{
  "n_layer": 8,
  "d_model": 640,
  "n_head": 5,
  "n_kv_head": 1,
  "head_dim": 128,
  "d_mlp": 1728,
  "vocab_size": 26603,
  "activation": "swiglu",
  "norm": "rmsnorm",
  "norm_place": "pre",
  "norm_eps": 1e-06,
  "positions": "rope",
  "rope_base": 55700.0,
  "rope_fraction": 1.0,
  "qk_norm": true,
  "attn_scale": 0.0884,
  "bias": "none",
  "tie_embeddings": false,
  "parallel_block": false,
  "init": "normal",
  "init_std_qkv": 0.0149,
  "init_std_o": 0.0,
  "init_std_up": 0.0149,
  "init_std_down": 0.0,
  "optimizer": "muon_variant",
  "lr": 0.018,
  "lr_mult_qkv": 0.7,
  "lr_mult_o": 0.687,
  "beta1": 0.93,
  "lr_head": 0.00367,
  "warmup_steps": 0,
  "schedule": "cos",
  "final_lr_fraction": 0.1,
  "batch_tokens": [65536, 131072],
  "seq_len": 2048,
  "doc_mask": true,
  "train_tokens": 772600000,
  "steps": 8500,
  "dataset": "wikipedia_en"
}
MLP neurons of a small language model. Each row is named by its layer, matrix (gate and up: input weights) and neuron, and shows model dimensions 448-575. Each number is 500 + 25 x the weight over its row's rms, rounded and kept within 0 to 999. Numbers have three digits each. A neuron's up and down rows have the sign that makes its largest values positive.
After each neuron's rows, "fires in" lists the words (lower case) most often at its 100 highest values on Wikipedia text that the model never trained on. A number after a token or word is its count.

L2.gate1340:460489507522479532517513468491446522475484505461512475520505471502478464500440531532482495456522494519538517499506507445527498494494492498493472470487489560506520520436492498503468498508497506515502519526455475535512490486510427515449467538505471496449510530511482475478591513479498510453510506465480508536518481493488475464471469535501491489512476475494513513518492483502517474535505
L2.up1340:507550485498530487517521477487510477495553512520496492460465461514497526534515448523544413515508526489508502486481495508520526516531481499497515478480471470507534482525500518452514499492460502496504498514481511516495514535507477530528490470511493500527506482514483538485456514543482496482498505510525524499501520448466529540487525485545509538519494484492464533526493488533491503518489
fires in: "british" 17, "state" 14, "gold" 9, "prime" 6, "baron" 4, "king" 4

L2.gate1682:518546471506475494485473509547466503435528512525478448469528509526499461502524431481477504493511557464521491548463505480516445517524557494514524474487504483480507451503521468499529484526485476515496489456494472504486478486530488507480483509551496475527512485458540464496507469534435514558532507519465507463523542549506432447496493449528530548511526539458505480493459512553492462512501
L2.up1682:505505503493512521496485486501454477545518541491492509511503475495507576487461472498490551531503499485486465474525485470520547518530500529509479512493475486476504492501480535527540477516505465505447509478524503512475563456497506497511512524515513476480527537520484499511521463515511519484505492514496528519494500500506428512481518494480515488522539489493487548527548496477527471472496
fires in: "place" 28, "for" 6, "were" 5, "every" 4, "part" 4, "split" 4

L2.gate727:514474469548532500529505489490466467458483506507503486505486498511547457513489470515544494558512540509474475523520480496545470466545472496496493504490453541456504552466487507551498478474488498493496520484462522503493504520515465479492522485479527499509483508489468492447538516518474465482527539454488518506486502483481521512499520443491524470510512505542543501509514507513500533477483
L2.up727:499467508497535517490495488449497468517472461503501497520496483483482526508492510477558512524530503514497524516501486465501486532491512503455465453481466536530497536476507521490476563477503525539445532499474480511543463506513500498539472486486510475501523504498518511440484481492512526518482511465490484498507502478487562532468475460474479505532509518520504487516477508465505526478482
fires in: "later" 24, "next" 16, "then" 13, "prior" 6, "same" 5, "following" 5

L2.gate1403:462523501496494458512474467473506538489503498482481516481477463517465482503484532498483518502499514487493566433511487495488505539523524497536482517519506539503520490533466521503474491535532499469497546534535480515488538489471457477472469480504493501485490527510531535503488505542504504542512486510511546495484482491514460435483551492499536515511524510501503534508520552526497479521477
L2.up1403:514513507525488489521483478487546511494514511540478538470471494510486522507490486525472482502498523483467480445544480491520456470535528488507483477490486488484534516506479482490541525497562505504535501558498538557542479482483493533529452513498525478492454508493535486488535504522528525484532512477530473528458468475485455484499477518494468493472498550516479511516501515491490538542487
fires in: "district" 29, "parish" 9, "local" 8, "county" 6

L2.gate1492:468537542527509501476557469533531488500502543511477520497452535490504507519515470494552511523504486493491485563490500452492497499498539470512516502499451527465528496476485491467518495501490487484464535490491501511496511470511478554514505523491510516477517516499530543478453493487507507510521441501506515475506492468463506504475468473464518501469544536475504473484478571504540508457501
L2.up1492:480535493499508471532485470452452500502504468512519497491462494497530500499503493451519578499454519533489507469518485477517502526543490519524495475509485473465541467479493531509482506515504480494468471475543462518521507574519526436509510522448500518485542496538472526514494491484463464483473509458519503495502501516526495483484533459525529469529512507532510486471475501477486547516472
fires in: "national" 27, "professional" 10, "asian" 7, "men" 5, "junior" 4

L2.gate742:466514487479518500491528520507495491542555439478495493511497522558465437514460513503465510495501490491494503518500506504528497455460515478516516512477510458444541522545502518522481536469482470503496531486485500493504495463457460500523486470492506459547568543534473519549490498504476491490467516503501495494482525518548472518428482472459517510488482497502491520505457538472499550536465
L2.up742:427526486497528548498498463521456468497517478485477489508525514528498517504450530469508524461554486547482500531469526499484510520482492481494505483467503508501485494509516458483507516513520520480491496513451525464508502472470517546480477441504489471490484521521537521531501470488485536483532510486507449491492500464528494470466513498431501508539506533486446534470516490509554471549458
fires in: "episode" 15, "summer" 10, "track" 10, "quarter" 6, "round" 6, "song" 6

L2.gate432:487486498499511519505467512501495535500496516499499504510520492522424499483515505523513528553494509521473507436498505496463492487525518513492490490531507500497536472523530493508469506453510483539514462494532470520488498495464519495517448504525461531510515513506534523504509491514468493472513486533513558459570490504509491471515497498478475495514493470538529514512475493502482528483501
L2.up432:489535503533475496550475474531481511539468483500510537518479516519505557487501526510518531507518500468456535477505492504502458497494479526479492486469486492498525538485528530492509483523523524504509479503476524499513486444502520539471536506500471491504541506490484502518529534481540485478514503481568468554475502483469471499477528485503498512515503452522557470455456480525521491512562
fires in: "average" 29, "total" 12, "median" 8, "maximum" 7, "mean" 7, "record" 5

L2.gate1172:458492541463542519536500447439478452512469462463523539507493498489480533430502495472501457462496488486501494531494495481480506474462509531520486546495544504507488538529464492471496509527510544513473467487505501507517491502501467483509512476505515451462513449505526484466535504490496534514565459468525523514455465504534487548447442479483494490451568473495520469469480493527489493510529
L2.up1172:531544532501492462512510501503438483528493491490483549488482498464470464524493504468530501505464501514550487506480500469499531502493483491468486511475505519529498502501518516456486502478536490497476516526465456523477520491487497529513576440513500472463504522527553513509518505503498476467507475464502500517515543539541462508482468511521470476488505508481458515527491491505511504556533
fires in: "title" 19, "name" 15, "championship" 9, "role" 8, "label" 8, "brand" 6

L2.gate1352:529516473517484502521524534510472566490523499506512478518483535496516511506509455459463459483528542493498493521520468517548507530510523497486506482469515512522476491534512515495446512481506450456537494466503500508521450543528469528475485502529468503473487473509499509494522556493536512475475518524504541495497559501520468526489465487506473457523533510476496478513516500491490456504550
L2.up1352:520502484470458509546497522473494507498507493544501480512523511498577496551494461523449516530505520485451495527545482522528511526480436501488477507515493482544460522537476536514493519479496470512507486473499518497514462567503506514498491478481467473467497472513510556495472546485517504450494497524493534493485540501499500474464483494463499497546516440505465497534511493509483478494570
fires in: "william" 24, "john" 9, "james" 7, "edward" 6, "thomas" 6, "robert" 6